{
  "num_hidden_layers": 16,
  "hidden_size": 640,
  "num_attention_heads": 5,
  "num_key_value_heads": 5,
  "head_dim": 64,
  "intermediate_size": 2560,
  "vocab_size": 32768,
  "hidden_act": "tanh_gelu",
  "norm": "layernorm",
  "norm_place": "pre",
  "norm_eps": 1e-06,
  "positions": "rope",
  "rope_theta": 10000.0,
  "rope_fraction": 0.5,
  "qk_norm": false,
  "attn_scale": 0.125,
  "bias": "qkv",
  "tie_word_embeddings": false,
  "parallel_block": true,
  "init": "uniform",
  "init_std_qkv": 0.0229,
  "init_std_o": 0.0284,
  "init_std_up": 0.0328,
  "init_std_down": 0.0328,
  "optimizer": "muon_hyperball",
  "learning_rate": 0.00946,
  "lr_mult_qkv": 0.4,
  "lr_mult_up": 0.798,
  "beta1": 0.95,
  "lr_head": 0.00551,
  "warmup_steps": 200,
  "schedule": "wsd",
  "decay_fraction": 1.0,
  "decay_shape": "exp",
  "final_lr_fraction": 0.1,
  "batch_tokens": 65536,
  "max_seq_len": 1024,
  "doc_mask": false,
  "train_tokens": 692100000,
  "max_steps": 10561,
  "dataset": "wikipedia_en"
}
MLP neurons of a small language model. Each row is named by its layer, matrix (down: output weights) and neuron, and shows model dimensions 0-212. Each number is 500 + 25 x the weight over its row's rms, rounded and kept within 0 to 999. Numbers have three digits each.
A block is one neuron, or neurons of one layer that tend to fire together. After each block is what it responds to, as a language model described it from the Wikipedia text at the highest values.

L9.down109:492521527519503461498564514488478502547481546516494492521525502505510519532457507547528505478496479507505487478526486526457476523461463543506483443504495533539507515466477463476469526520533523500486497486505449493525517517523487510485515488439461474523479516499517477512529509484548509524518536504510494523522443536486445524505494482495488445520534474538525530514519530499504506509506496499501531496491496464456486491461493476515532512471531503488523514533489477510532497548499490479484510531474492481518506489493482491441498475520568537509520506483543516481556453508487476475497465520499477510485550516487555541483513565505521520517496473
L9.down267:485500484513515508471519498489511526493525511461504502507561475497509475474533486515471506489503499527525513526533490514487478498477489501541477476498481511463491500562513495546495482526500536470493517529460481505462534545464481502552487479505517537466503486498516478506495494488504457548475517512497470505498514529505525452475499514502480487518530505524494492481501512479515481470509474482508540513492523505499546518463516490489539490469498480465557489537488500512520525511490478479489486487497506526526466501524505567525535499494510489499513521535488466522488515445458479548486548495421480509489532551440510499534516521501469561502474451
L9.down333:481516485474482514459506529460501492494453531510533469524533543517493504530502498495503481473519535535500506520494507485480524483516583504552445479509514524491531501450475470497522502495490468498520490487525450457499483520533483488516497471480499501480491558509474483502524502501505495528485515527470487509513524506465529545504500476507501506514502476508464504516431513529556504540495510550530481532461473509472491524461511452522487513463508470559527483515518529483500537534490471502490497501502512516519508526504483486531501470498486511512516480520483515468474515486513502472497475507498458524523491533470536491457488503490527512540489510
L9.down420:527539472525509493493478494484501521448459523495522503505504540486433526471465538505474529494524500506526462462509473508452496532551481483503532490511468526454569521490538481498498517495485485531545495480503439457501464435508509514462548497497511548466532462548547519493512487517475550499483499519502498506497511482478461529521520538480528544534459517522517494492514504494537542520495527479498521469472464508504460521520466484501476516476513484504488499505518508479507489480489517512500498487487526485479495530506423508449470499491499500511516548512500517533502508471519464510506503481515489480483491505533489550480482480492483543436436537
L9.down456:490499503505530491476532525484498484494500512515487481475507500499483557465498500480508509514521497496522526467549527498502485511495550481493493519483482487536523532503484491505505503531489513501518511522477495464516476478525538515494504475497545498508481529489529505486489499474504492474485485498509494540508527466491474484518523525490541496533463472511504503533537511507513510472459513434501481461542519518517439547477502478453478519470508521518511517527514488460508472519502504535497487502518480516487491490546497468505565523520571504506515491505476494497541478493485495482488519452524492476523483474502499487516468527470494518506510520
L9.down831:488470518483493479486541484528493524525475533503510505537497484486476535537481531507473555507488521487493503463517533475476488469554462495532520531487527479505465468492496550471486510498534478538500487517468495474493487506494463465490505443488523464485438502492528479524532509481528505511490453549494517503492495512533477507489508486514467541513518458472505501518493449496488540466532474463486518487519498514513528540510494480484511575447496496483503445485540534482535475524529532520495497518486483489510531415470507488527511528485497510522493473520491466494516495511482476486500461519463534507514518503481470510509508513516433490510510487
L9.down908:492517520523455525460515484464495482524500488499516466463471511482500552498522531496526515508508546472463520494515486470486483526502505498465505479520490489506464494488534488517525487538473480463485502482484490528489494523478497459544488478486475477497506545527473493517486503491532499506505455494491497469511502493474525499497506491520461527513490476498438506462481495515487526500455504482462518524491480503495496511494451458501487560468490564472489472482447481507506530497483479512487498499446507489481484522511465535489478489544485481525509526486518507521498498517506505522535470532529464479510504465484492500489488497496475476529518501
L9.down1122:473529511541480530529497509503489499474462491465529483489475539493440508516467537504511524476504478527542549545512503480472505492513475509509496542531497509544496478549486481489497504538507520530494534476534499485444533548495514526465524503523512447522538491498539539504510543486472501474520430506506491485485477513478506479410494478487490479525493520451476543496518500490506514511485485514489470515527537459540515518489518502510458473492485511534491555506547519541494426490505495500537474489521481526484518473478497506499514504522470495513508480498482497508493471528533554506506461510506470515448453468502478447479498492476466533507493492
L9.down1243:494506540499507506485514482529487482538539525532483542488485483483475551509522485498501480508526489509474515517570512540464474487485518485511505484490533463504519521484531505473510486470514504501547490482439529484517524504517490459496491498467461499483488530519519477490473458474516516490502484480495509515532469519513524453516479507500493463482523519530500526526493472535537502464474464525462451554463495529517540482506493444483505506461532495481461468463443452466501514521476464527492518481504482525494502479504485481509513462569558501512485497509499531535471511498521555454505521528486469477487513510488554484525479492486466539501492494
L9.down1265:539514460469502494528534514498488507468498539517507489494542464516539468507500449547512463496486497512450505445528485522513516478555551517473493497518495494484513503469493531494524504481492448490484480515509508485510502501505495479484470505494504503559497518511529504470492515524515492498493534483487498479529472474506532496474508448508486535497528493505545507497499481482479493485483501522487507506506484531491470509441506567527493476519483468484535469499494521512523513530486546544477476486515498499490467472495540450534505514511487489514479459523515517564567556482534506505503535501527489501530468505536478501538486480461501522512505505
L9.down1539:496492444517479548503502541538489486477518501509455511477482472484515488504484501550491472535513479508479487582509508532504513482509450488508468540502526491517487474495478512488513506526503476483528489486466465453496553566475526519467522520512489475548514549464528538487485507504541494503529460475505499495480504518509514507478543513515549457510517490463477517470500510469538460492485461499471510512500508477502486511459508491461462512464470503540477479529477474473487503526464463506474476481507522542517502492516512473463477483473515480543468524482507502524495515469507448474499473492506506478514448509474527492526468509527492513531487520
L9.down1585:484502490457504492480500486507501552531485491493472509505516485498501473554467493519484507489515502494480554496490512507530488502510496515545476530519508423469529521471462506503480508455539495503515470494490523526512504502464513481490547475506461476515496523529520458506500473541520490529467507538505517470509530511494470523486510513496500463482511475519536495496489475506513470532495494463499561496467470499523485455497439496529421447478504530486553510522509478518477485526471533508539481498539504508524524511462478537498541515518492554493490456473516535485481542483541504514547460494527471472489504543517500541517480431486552483514496472
L9.down1760:508440453531476473452504510454527523498530513512493531519482502476523491532501503453509507492484486512493475485541539491497541496500480455505455505541508519521509529475478455500477541529463493483491535512486473479549507495466474493473509471478491516541493485513513517511481560540533506544495483548492474500504462505468455496455499525532477507482488447518506515523496450504516525510501518500491470519519522509503475500487490487471468510505498505490459474498511483474500474493444515495493483530491488507500522472519507493489472499496539495500544489491518498513522469475535491480522483516478517498479487496498550508487472528502499577541510507
L9.down1875:512512504511515522523470483482481497489514462524524533505464505476485461512512473508483492518498515512527510498566470527546494513487462473491478438478512510546442558520499495466495484543458497533529473504487492515529514509491502484483455503499557496510463519464481534499514464511559493515482516529520509577557493515482531467492495532472491490512477481531511479512512504502511453507498486534516478475465512513536494499490519459491542496521491506517489478507534525468510525483544473524486475500497472488508481542470558502482461515517478492531513546489493487445510504503515515487470490450501513495523466504508511494508486504530526556509554493
L9.down2219:504543470502475498464495509526519520480508533466476474523519492475499516507535516519534512489480499495488525530541523507466443528488446490493478505504485516453512468488514509519520517443516447492520538503486459499503523491504461495507534510479451497499489489564469500402478505532502518521501517496477492513496458478504474529565498506478484534485525492511497493468530491482523507496493475485518523479548486545493524526542541572522481515482487502582491491497532490527508475501491428498458474500552504523499480482494505458537471480513526530513479529517504479506486523458525489444538491480469484509509534501477473482529509526523491507547493510
L9.down2343:503500518465486510475474499488507497482458495498474523552504438505547488502513530496524481505479520481439504523504480513560515467466495518476502488503457510452480501486479478480490479510515477480536510508494519448527525512498514479474541511507518504519502508489524486518498473514514495504533553527511521497491512496506534523526511543499507490494509498524501481519516467526495500528492495447519516476522507509549533473462522502444487514495515516531480501475510496483501489472511527502434494490497487538483530491468474479538521503547474505522497499449500536522510505524515514519491557490542507482507501460539523478504526532491521505514476540
Leading and middle digits or commas of multi-digit numbers, mostly money amounts after $, £, €, R, such as $1'4'6 million or £'4'50,000, also counts and measurements.

L8.down1972:515500491514529472495491499542483491505522474532499525467506474503462492502495463508482478526492520503439451552455498508510549488496509537503505475475478476514487485519473509506514514518462499485494502507495473524459508506492506504506508492486469545502511516490515504489563447489466502491478465490488494503519522514522497486510505519537490475538548480526485506514515512513496497516479475473477524499542512520494479469478492498480502538520512518483459468473492468509492536462476489488465456501508489551476480482501558422502564460501451490516553507506478484493524490504518506536506558513499469505497529489511530486488512475510486514518507524
Digits in the middle of numbers, mostly the first 0 after a thousands comma as in 1,000 or 10,000; also table separators and list connectors.

L12.down77:531514475474471511483485487483503536474424490516503454487521498527488511507460516518554472517515507474499521481542490523502490511499511502468502503478476519491485516527538525506510539529464467487451504476585481485500508511486489478497500496468509479510479544486521506557534531559483456510488464500493471518494524490493567526482523516518495513502470535542502520517487472501474504519478472483493477493447459492460492465483515471460511467511495461522467504550498520477447497527539518491472491506477487505511519487484502464515463467494514482495444515470500527506505462509557517474487456539531518528511484475524547503531495540476478461541464526
L12.down1732:514492476505484469479483495513533516549438515483522516494500510467459478488480498497510488510476504511523570486480487513460513488512528452530499503510506477550526534542506509490521517467499498504475484503513444485492514485507502497514486494477508488470440517467522525476481504506518476495577506500469423513502521457479513467479522490510508498506483524474504491552485476513484504490480517519539501494520505514502517504486524470500516501457488499521484531503491478479504503467493507518481521518512475504439530479498507518507476473508524500524493494493546478556492479473528523460511471431493502577510489509540526495491500526457520461500507467
L12.down2396:506444497451480449476525510488504547504481457504486476537525482499474516505444477495524434521466483465514467522508461535494535534512524529501480511478483494481527482531501497496475501517492517484507504495529509513521506475499506493490519460479490523525447464457590491477510535541508482479535546552501525520496499502473525545476499522478512499517507509528461510556454492545458560483515480501508518461452529445530510494487516484498521501482493493529497526507510540521478462496447478471490491513506495481532535496502488523500496481465516564481458493535463512492496496494465540440493469471527499531476508477513501564491500494489473498480489511
L12.down2435:460485493483519446478518521489530517510505479501514549491460493503510489498491531504531429512485467457513489492505584463493501529509487477476512479504520521527498511495506518492483523513507545461531498486497509522505507516527494520498477474483493526512531502488543541501523520555453489507558532539481524555457510474465548470467507482516520506506470510498485504462489540544507502498466500468501520530473494518485510459502493505491435478511474489516505491505515488449493476483481490466502539489499494527473533423503489514474472482493499485529477555535446506500505493457510485489458500494556469510527558514540489503487520504497484523495519470
The first digit of a multi-digit number, especially before a thousands comma, e.g. 2,000 vessels, $69,000, 1,271 votes.

L12.down748:500489512463532491484470521477486516506488552546493488470503513485519479540489476534520495493493490487485474477556489522506470465459501508515486513475556512533537454484508512504468505528514485497508509521536458493464518484462483513526473525471469501527523522507502491502511509445468460498506500474448534497498468499518497517551513500446508482496456532510533519478560537515513484506533515510495545488479498508532512466479503511524539499512473532474471535489515514507490435490494436487484517464494555513479490509477477554480544499527488497512480504521466491529511551533479502521500483510507490529494477493522493527483482493515485492510515536
L12.down1184:484539566542508508473482513502469471503521528537496514531480497590544468510544491519469504511514448518534529483517527495478491506529528482487462508545499500490482484483481478532479495487498541511528496556517463478509468500461467502489542504530503494548476474541505531525496462492489470484512453482452517474512503448496502474511506470492496523461477489528496490480449529508493491520474474468507491502504523490504472535509512526469509504489504472505494467555480446463485512484514517479535478494530529486493517479503543503481532560528543529517497522443471494496514529495474469495535513512480457511529485492525530517464512487467458485510505513
L12.down1630:512522511486539471511517500440508489468488496468504502430498496537538473489498530527542496479522490514506472519462509490496523491510500487500509541464506512517531559485525527459528507537426501502481498547524527510473507534510540509499492530460479499536479538500516508494521478496524518527488543509457437459492531516512489515530508514509483502490535513491551471493477486509515466490495506519477555501525497472521482499493512442484545539484536511479513491526492502459509506510511493500518538502514551531515495503491547485490504534530524448535505505468481475527478476492519476544474506481500508517494513497515535494494483512507532475500527507
L12.down1780:552514520511549492528476498497503495508529539510522508479486483481511461476498523502545528516485508472481497536538480497546502523496523490472466484512489497507491493491491481506445492474479501513494496501467500463489511481448509472484459471457473486530521485507499530501531483523454519508482504490500500507471507487487526499455507505540499514535503430509466481504527520508467497549516494471511532509524518497489494482461505497500533481504503508510492497507528509498502515495502461541477529509465563568526540476522491527465520495466538465492506499513507494514458481541542498457525459511531513525527500512525457529469501490514541518476487537
Opening quote marks, colons and first words at the start of a quotation or title: song/film names, direct speech, lyrics, e.g. "Somebody, "What, : The.

L8.down1125:507533528499497480505503544541520502501503492478504465480520509490521506467469476504484518487572458524507476521477486512490475491470531503483508458512512512506524524513500493498489510506514516553497528495522506534459510496505460505531449500517479488503501486492504489491473513476539528480470517546516474475488475540454488522493526458514505497493475549462477530488497511533507468514464501524491541476586450526452493489500492494494500429497480503493447475485539527516491485469484492483484479516495524537465519504485539495499539461491487523544510478490513462479461531485498523512452462519447520492494517486528514503498508487450513482547488510
Function words and verbs in the middle of quoted speech or discourse, especially verbs right after their subject, e.g. and, one, buy, possess.

L9.down43:531503456502531496532554510444500518500469519565475474482462548505464471494523517509480514505505484508536494468496496451509460539505469502471488459493493518461525510511448493501536498491480499497501515543474527505474485495447546510470525460492492528500514480499483484504477537515552507519515522513524490526492480505504501474512495479459467542501512509524505492513532452493509500486511497476518502471468514482513505486455540462480539508476493480533516500471483486499478510491526490507507518490471474537479499488509490498516471506479511502507478503466502479522510515539453498481505481508520525506523472479501512498526527516491541485453523518
L9.down149:496502497461500501538487501533517485515502481501463461492520476478511533477512466554501485471488464481501481487472504454483524514535535463459495500494504523496514531505474492526438498481510504542512488480492515482499516532521495517551523499460490524474518493485491503448480493490492510519538480551490498534474505493508503503460501458482508461572524510498482505520526539502452535569477534483494498551508510473493490491549454480530462536498509523497489490476522549482484507485478503520507560478534538509504463492536480478506491469502518536466525503487528510433603524485534445503521538516482511483542471493539555499507575488484495494531512491
L9.down164:504509493458474497504491509516503478483485495513513495495518487525515518548504508511544462530528475490489475502476513508524515531479524550476455448512481522524543526530506534509512480540508483511492546521506504489492534517475506549466481520489508517486498526509509515526525501478497496494492556503481522484511495499496505499523510504504477518527503517519469533515529506483505509474525480478485502510529518491512475456490519499466517471478527504512499524455508454478486454504507531508494531484488512521523492481443499472480494491492487452520504545436487499502480480470483530494521506501541500476480452494515489511484495535496481527490517481
L9.down348:487547526493492517528505497512513505487523494467493503533530532524483485515560493530507500497561489498502467475538505492448502492480483545484505477507504550516487474555458492480476507497520481523511550507492568508522514499493496520515489520517473511453514511475507493519481505512485505516477507504491508517506485520476511522497531552581479514482499531478517488538533523510456478484517515501496514495514566482507498552443507473466473493489516488504490518474503518465486480497510507455488469507488557493458496492477515494549492514487481510468515498447464499473530490489474528521514496556497498502495453471512517512476497498524475544534514510
L9.down358:480530477515475484498479523487506508539485518531492533501505497511482478530516520498484508487487528489534484480499531496450491533563474527500536529503503505487486493463522527509485475493502500520521514513509473491480539493534536467528539512494506475504481442499498486455524470490503469511443512498536541479523510481474463523487447459485490483468474518559524524480549495486512463520500507504530523495500497534511515493462501518504498513474466511498451495509521473507475513505513461488540490513470496509518472554539522481512514465497526508468501488535519488505508531522593483491498478540503483504515474463519493450475449486440505521524507474
L9.down406:483516447496527462445495502479506489506504524515514555504449505515454481487522500553504474451514499478467546506524562521512516470491531503482512529510467496509524532511493492465517464533500473498507478480498579480495536493467478475576517492487486523493509492505492464514455484500501499499488535496485554470518534506526496481482506466479542419523494509523520523477500567538541521516510494502486509487509499503519495508476471491466550483518535477503505507519500497468472505492469551518506477512524536486503525484491496523475527498497513497531498493523471479492489515526494510520458490478509491502539501455493524453525460477490481489504488533
L9.down637:524488499481515489489496540474494519463520534489485477502485486476505502495505512481507503475518505441500507509507502517487504519536493486493494487508551488512521448486486522487502484523485506478501507512524530508511513487484510507523520499505477510492539499523475504488486557514514471490510512515456500561504536483531475491495493473497487463496514476473463497522474477477552467478521515477516428494526476516476508520509506495473488467484487489493537512485521481474523509490505501475527541423503525520475556555478515529494450463509489512466502489454552509529503473495523492499535449492519523537516477525495477450505455505524487491496423594
L9.down664:536502531510492491515521501494474464486502490520505442479516481488513491507501521517545530512520476488491512526468493519515523482532530550493494527517473480509467524500511534479490476556518483450520536525485510546521505511507514495527518499516487479447486473518483479503478486502503497491535501498481491486467472493464497497507463545503462545486502513509470502471489473504473499521487503475486528478529513525512504478461487466466535510531506493516464504507544486509565487506505565488491497526500478484510443479540538526506537467504519520549447500507505528490487507491520498495463519454505468492521500502470502532519510504479530528493488492
L9.down783:478457466503490489477524486489496523454491516491494545485497494482535514503472509560530526477479481489504518504454504504528477516520509527482451473507521466497489522438522487503510491505435523526492530558516500534489482466510497506520510473438499512496446496527504516511460479461545515464504522508499478456492512506498491497534506539503540517533540532553523499503543491512465506501514473504544513524512479492448538490544468519512527449488497502527471480565480515515522501497516497488518498470500488496496483506518499533516500525501534494502453494519482562480538513516480505495463477493511460513514465488494510482524508513482514459528493532
L9.down1039:549472519470487505490485474538526529529443538481470458481488528527470493519513509560495465512470502523548464522493509474511498538487477479517472537512512498493528527549464457467514538463424529538529523503501512501509531497466517486505524505546482471492471533477549468459462532481469485522471479508505522500539498510567469560466510544517504532505493525527463500482545506480493498481520524476461529522493554529485480477460504501458496485498546465479486501483549483505534503536498484475505522511495517487500500516482468466517511494494491495504521539465489529491480514533514512516509527520496511519485530496489462522491505518506480516468511516
L9.down1224:512501507506534467535453510522514495511495457529509497511472545550542447519503453497515496529528481494466494524521476507541508481500526506480487506482505526501510479537512504444494475520492473474514509474479477489464486496524525501525482490505481507512539529513473498469516534493498552494476517503510547529496492520487481501497528529549473533511459496474468497492499497509478470531540482510462510503522507493511477490500489515515514498540489543514468464474526496451495486510504468543498525450520532519521554469500508510477488505498519492560494530538492451479504526535509503531462489493517495449507528499492521470521490505478505484518530529
L9.down1270:509511579540518489514536456472533540523518554492509486510496487535492493530521537452506483488470527470462500531502540505502507535480522477469492489491495498502527509501482508526526527508452542505484540526568486473489526475510528480495521513504490483446457494504519494525466477471532497506509532550482483539482512497490513482527535495476495508509499516513508491497480447501513524486529462415510491476483500459446516517555489528466515474542511493487504458516470478492483525479548480498513497532497507489499511527483463510504522472501524460574518513475497516465496484521477518497530523513475456499542504458504437490493491538479491504528544516
L9.down1663:490475502485484510549519478459540520441518508455475484485501505490523503510489494482491514491494504495498497498501503531517509495500469512458454483524474483530482472477493497504500507488461510463480455465517474496498492518470486504540489523504531510483532566502531484554508490488523465496485487490457521512469510476521531498479474477491492523502522520496499524490532506456503530492497481494481466466481535506463511492508462500554496483515481512498488469493488534498516488528526502496516459560492507503453429478528454495530492476586502473465511455501523522516495522439484524473542471501522490478454518527481501473444511510505506501487520493
L9.down1717:498490505511515500477501484513503523479529484486483506495526497540490546578525511541539528494489506506515536467460497484500523507523507519522496508484550489494519507518462533549514469476466481488500523497537500481508513451480504525515509488519472509517484532480450499478476493493464491517517451552470494545510551476547483525476512573520521491504522537532489497490526454543493503534504474456521498501476530484518471503569498438456567537530459496486517485524469484507473525513525521506498510503527451478529505507526461505520537494506537533444510522544518525510474463516514500463531513515523461501512501494529527466484483557534498473478529514
L9.down1824:506479502498517493469551512497523476539489538494533493457510498475542499549495469491500476504472514480514491543465484485542500518473500485476541525519506483536485504490496497548521460502511497483518472477481455538519491462526474526543487493515460544518489496477497488507519462489482518481484488552530543479492486500539515551484522527481513508461493463513459493515471504524507536471505496512533504469501494489474466549500448513487487559543521506482492513512473495518495503513531475492489553528552529515446471543477483497506508462490499464527487505499475481487562451482512520511523512482493479477517476516455527471449514515502527489506517510
L9.down2512:536462517505485522508491504513506497487541513535535463463515539488495502514481517475469525518464506501479496484486529486544538495520542493524510479491476475500504494509538517492565446514534545462503475521515518483503510476522489518492480503488504460473507541474490533498530525477499489517527437519492562540536516492482449509508516549504519453503519475472482473510470494515486509498526492479488532501469476509504488489491526547495497457498478488514545496518499530502499524535507457478493528482499487490507509506494497465547509493515471485538510537521492503478524487468452544504526489538488478510525518474520490497500513462487495507497547490
Tokens inside direct quotations, mostly the verb or word right after a subject such as I am, he's got, they should; also the opening parenthesis in titles like Super Dodge Ball (1996).

L9.down10:532494518530528521493474517482474529513501516542517498526510516528466500478497494471492519476501566509511468501518523462539510461476503527494516509463498490505503504537547517513474545483489488487483506474522505489495528469454521505545499497474518486522542505532505459485502533528497475539449454477517534524442490459538503476473534457508511477491503433517502500479533507499534437481466475449503512533530519493510483479478536502487498478516523463546504499494517495476527516532478454502535514445460496562520484520522472453538543478495502525527484505512494444476472462568503496488503495538515519503484518509487487504514482483501494513502492529
L9.down138:509497530468483488494484513451521482500530505490473513489520522524497513494513471482492484553459523460472444530513487495462510549516499479488490488494498468468513518460529537486477477485490490545533509461463518567464525548532482487547530496526504538440496473545481496506527494472481486518509494479489466477494518459518503506473513452484510520462507501527476501506508472459485489509501480507509476465471482536523499479480443479483503494462519491484500531513515514539521543482493497488525529492472466491525456479472537495479466515521488499495527491500490511512455477514551481461504469539502505481463554476493527545518547535454518500493477488
L9.down329:527540508501467449493509492516515510488492513509455473541483478496499502517468506477468464487465486487505527498528464516496479492441528447534485501497502549488522491521479471498496550512482494458479509530506489481519517518476513452484499493488494533528547488491440467499531501528501501514524567481504459508530465461444523493473515499530495507462491485507495443459519516510497489525476512492519538442543489525516548494523535436512545512503487515492494530514507519520497462506475542479507529494520482496497516515542472495538484531506493519499519504478515520490494502521482489523524477517439514495507492511483554531486485534471500518518487485
L9.down430:506509510461518517492480480531487548524478512472477532466485516520531513509473457484514496502556534575475491534476499533529481538535494499547527481451480470480496499495482510509473485500479515495452544507480498502489501528517489514503502505520523495519525465518496520519548474510447483473508519485506514496534499541491482491503517485543498517522484508489463561516450463458489521481530500518479514542492469533524494511484501481464485501528490508494494485511485445541482554483475542502493512513529479498506547452487457512493504497468447494509541492497484488489485527503485465520476484482468479439489567520517530447513493506536473485484499555
L9.down492:516528508479475506505508524483521495506517503505527483556499495530470527502492472466495481461534538469484498514479539510535503479478490489482517485477474510535478504477467537493463515508503519478535513476507514509502471496540481489487504495494473478532482483469493489500496453501529494456497493489497521526495470518514533494492504519482516478535497499520461513497516535518479491501490518506479483483496544487509549535470505518527486520523480543445525533521508548485538482471573495499513510481497467523487533480483509535514470495544510499492500493505444564426494527481526516468534529537483505500485473453532524534508480509473531506510508504
L9.down662:506468506527551515513497447474493523500523528482499534462493471533486493472497483480485507494525529524521512484520503498536512502467455521526481491489538539503475490437449535444530499576504501539521545515508504541498519472536496475519510492481473522524478461475541472469491489471448491501450518504482511493493520545489529501469470547477484475513504493506466510508483473519481498537530518501481495473503484485460513513478484531481509559486522517481523518477487461517489550491514535517518522472516506523518484522525453511506482475465556490499462539491491523505549522547496491507482464508497510497492482492465474509531493483484506496516471546
L9.down899:494494472505487502470519518491490495484470528484529511488505452517487487461494500527525476542537528546521521478500490494504527487510489503502479553504494489471528497504485505495502539559478469492483481491522496486515482510457480491503550472514497504534490542472493488467473504487519477539502483514521436497500491499469551481546456472501497505488499484518513511532511469470523490509492472469518492485564554496505487532509448465491484493505461493465547514498497517477518473447476487488482511431503530507499520484525546469483487505491486513533538507475481535542528491534501465490555480452513518491476520506513516550494475497463470480493491489
L9.down978:494571512454484512508487509507486489502480519484482509478521478491486486496516506509493499492456507481470514512483484511524472503474504501494484562485497485506537529528512510517503553511529453494512532492489482534486525493452488530515527521485494481517472478476515547506535501538472522478516511482489508536504524515486525533493499442503508518485546491477538526504505485462468496499522484510467498468508526505488480512484529495473468498485541474480500494520476494514477526525503498469480506517526497495472484510504553501539544520503508518545486431477497499489510503511527513542436422520491500540505487467516502432467506473470451534455516509
L9.down1145:491541489504507503504467476477486506480495488482519487529488534529521489467491487507499452504537507509496502524455505475505510469544525506504509517512544511489501515462530519518522471485474493531464500514499499503464524485484474473538423563522507493528451442505499498513522489499487500493488559492497483463504502509490485525524489507529511508483515547502483513476489476475521482517549459489500496482509482552487504469512522493527507454491476516492526464482498483488537481553549511515502466473499460508490504512479505520502466533444553500487515487481503510521491581535534539559483501482524514519529453482494485511493471508476486502458514513
L9.down1172:512484510525513537521498514473491523509484506494508525498500498464509453494490475470532451493497485500512536495541501504517499521537477502497501495501496519487499554494504507472491484534476434494494485511492516487503492555510518516517517481467491496475548525480496487558523506438533488478487489501505490444530522501463497543471512452484462526477496530497504531471489507482532503514474491490471551507463489484494486514467534497493464495498513506469491467484482501512506494505505458486452481520496478498495467494508498481488467527528469489553517489516522441492494465474541482525465484417519465516559509518509521492478508488511523517539464540
L9.down1221:549474508531544527521508525513500541513520557529481490510501475482487487470513517498518525461521500485517515522469500491469530478533462491495498507508503501535528465492479501507535499476539530488535526438494463503514455468481500531469495505486480506517478490476421493499476483477473434502479543518500464496494511520521506496521542525519524491491503484517475491525507522524518470472508510544515469464461487509484555510511494494526494492479497499458507439447496476500501471477510482543498478514494457490505550503495515502498541487510495474545492555487535522490446503522529479489498497465511495489504504532511465526483515533453506497494520564
L9.down1412:524536519500507509453541525496468499475508448477525462516480461509473510520469475478484558498524476515463518494489493488514507490445523471476508517485505481476528540525480486528493498480528475508542497524476523467476471522519512528509513463486515458492476505447527482527487460521506534534460468484527483542508491534506509494489501505509518499537503491515452506492437554503511511489475517462497429507498457493506534479511510490497507484514486521480562489502513471522529479496486502529481531493522473502515504484535458519468505470530488511523487518481467526494496510497513514502533530525498497503496480528537538503480481437504498476479507508
L9.down1850:485478467516539498512469494542573475479511512526502577490462549455486466511479501503481507480466492481533487509496494486487529483511494524474476481505499463521471521485509508505453492523486478531488489502549534502476519579449519516511480525487451481484474484490499495518510508494492491448534510499446519474481507482463475530510458473503510536555472510507523460470496523501504514543478510463464500491512485501494473506511492509530527502518445487499525535481495507530539515600561504494522510522505529492502546504524480515512495517510470503503491425463540484523474506515510451513520503501471488489522510508504461527509504519562544483517521491
L9.down1877:495550456533471528488499465493485524519500505498547507562496479531486502496530562487520514480539512509524528480515527455494540505532510456469456480487522476477525488492514510468505501484506500481520538509448516453511505460520493501467551537536533521455486509511512502498460471526494518491515510452547501529523477506472538484490473534498496515501491531494516527504486529476503514469479512488566525508502500516507494491496507492499510487457521445458530510472459499486484525497508543533500500530516482486485498448514524552533494455518523508536532497513458526497527513542494463500519513507507535537491514457497525460531511510448511472503514501
L9.down1999:463464507476512510492520488485472473508523522483474511542491518523498515410508484463495503504470497515505485460502501466515482503464480516492527500531519469477488505461486505492469508517504537467513534489515481527471504473510510495516470504482473503479477509534548484474507482545509529484510554505510502509524461542511508525491507569502491559502527487534477464525517468513526516478516477498513547506496491502515567508499513490499485492492477502501543488552518458506485530476497489505498535505493496460474538524532499459464532499507525532513521498546508519506520464485473496445524523477475478473511450508480504465478520473481466490499516493
L9.down2273:500501508457488557488516454465482507471511476495460467493505478478497499516536512451525528462440511503514511563509516485539476493489524499525589513508523518520486544494502520512510506458517543489493495534533529484482512498453500502541507510525551460447504474487456505495463499539479496508467502482578520538517503486454501518508453500475487504480519514486516467512527497488477528495485555496564481509530493464502523479502526489532481515484509505534506491438507513536485481492453496486511516507463529507484505531473507483498491533502500519469558454539505507475520524493486519531464490455526454490469519503516500491527475499502499470472475478
Word right before a description of the subject, mostly an opening quote, as, was or be after called, described or declared, as in called it "an…" or described it as "absurd".

L12.down1590:543509456502454487502496466522461520510507508506498495522513442488494462500516416489474493480510531550507513469521482569485459485435551513489562481504496499484479504531506521484499541463525566485461510529503545484461470488499541543498539485475540548502512514500503492463508480509504512460520506519517481508544488524500508523500474479509531504485509504497523477498489504511463513520530477489521471505478503531512550485459483510537480524507488501494473488479528507480542480501463508473511528528545519494476537533506503511508493499505472477515472524475505491501481479496555499506486529502480556534487497543523524486507517490472501457515504503
L12.down1942:525490534489507474525495515506479499476493497481510457531470489546511526527469533485531453518504471461527517539501505495515477475516516513496478546456522520485475550508491454493502499507511512475515488476506536511510453483520526561531528493476509486488452478511523505497469482509468526499515505475506483532457493526518487514486585509499527512546503510502491500477466513496458513503506476470509495506514479488528480497482506531475497493510490472483524504504499447532486498469505532492526508512548483521537492489535504507492502516505506560497516496463467460465517485518487519498508535500477495508502531529492500483483481498497521508524507492
L12.down2347:503488499547492492475482495549512490513475507481556478505515466504515484487513541493471465489529497529501515476503437523481476522450510525471500536477487490497488536471539502479482537520471516535514514462476452510466488522484486461483566517514507473475540509505483555525488533479469513487529454464471503524505536492510504485491498456513514510482524460495464502518486590508502490484491497497516456521434483546491541486522521471465512498527543541501442533465509474486539508484472454519514481513517459495525530519519505499487515519489514452461491543509483584522534511517520436502526529504481546514501503536487519524528499493513531503486509520
L12.down2536:504477514494545517498514510505486496489471507534530489501493501487491498547503508507475476491493470497518497535462468472481511530495491499471492537508550462473474504496477463481506506486516519478430464485522502477534514534502505494512501494479505505539473459509513491458447522473453520574476512465528511507493512480521501508514512477546538495526486529458463524491502525514521468468538561495509498508532545448492512497553472511541517523477489454476504493490482492447452540499500479503527498565492491491464533485492486482527518510476497502494501481496483499486492504481499508520523504479502479455511521473488516503510485519461472475498517499
Forms of "be" (is, are, was, were) right after a subject noun or pronoun, plus some articles and degree words (a, very, much).

L8.down629:550506487494506493502479539474494470476463548484492502472501505482511485525468497470474482515485489500491483488546481532459502490511516453512542526462531522498533506521529506529506537517485518513470475481514518523520515515542533497509545489524467494461443498547516515494505513475567475483488500514492498495516533476506518496429506475521514473514509468432516485485483506545566527521496532474523495554515514466494489483484487487481486481512519493480519455466510504501508495498464521503513479522511532475504521520504545519510485519501437486512484488503492530506493475500532502516460515491511474515474504491517506511476476502521493497471517464
Words that introduce a predicate naming or describing something, chiefly as after described, known, served, referred to, plus became, was and be.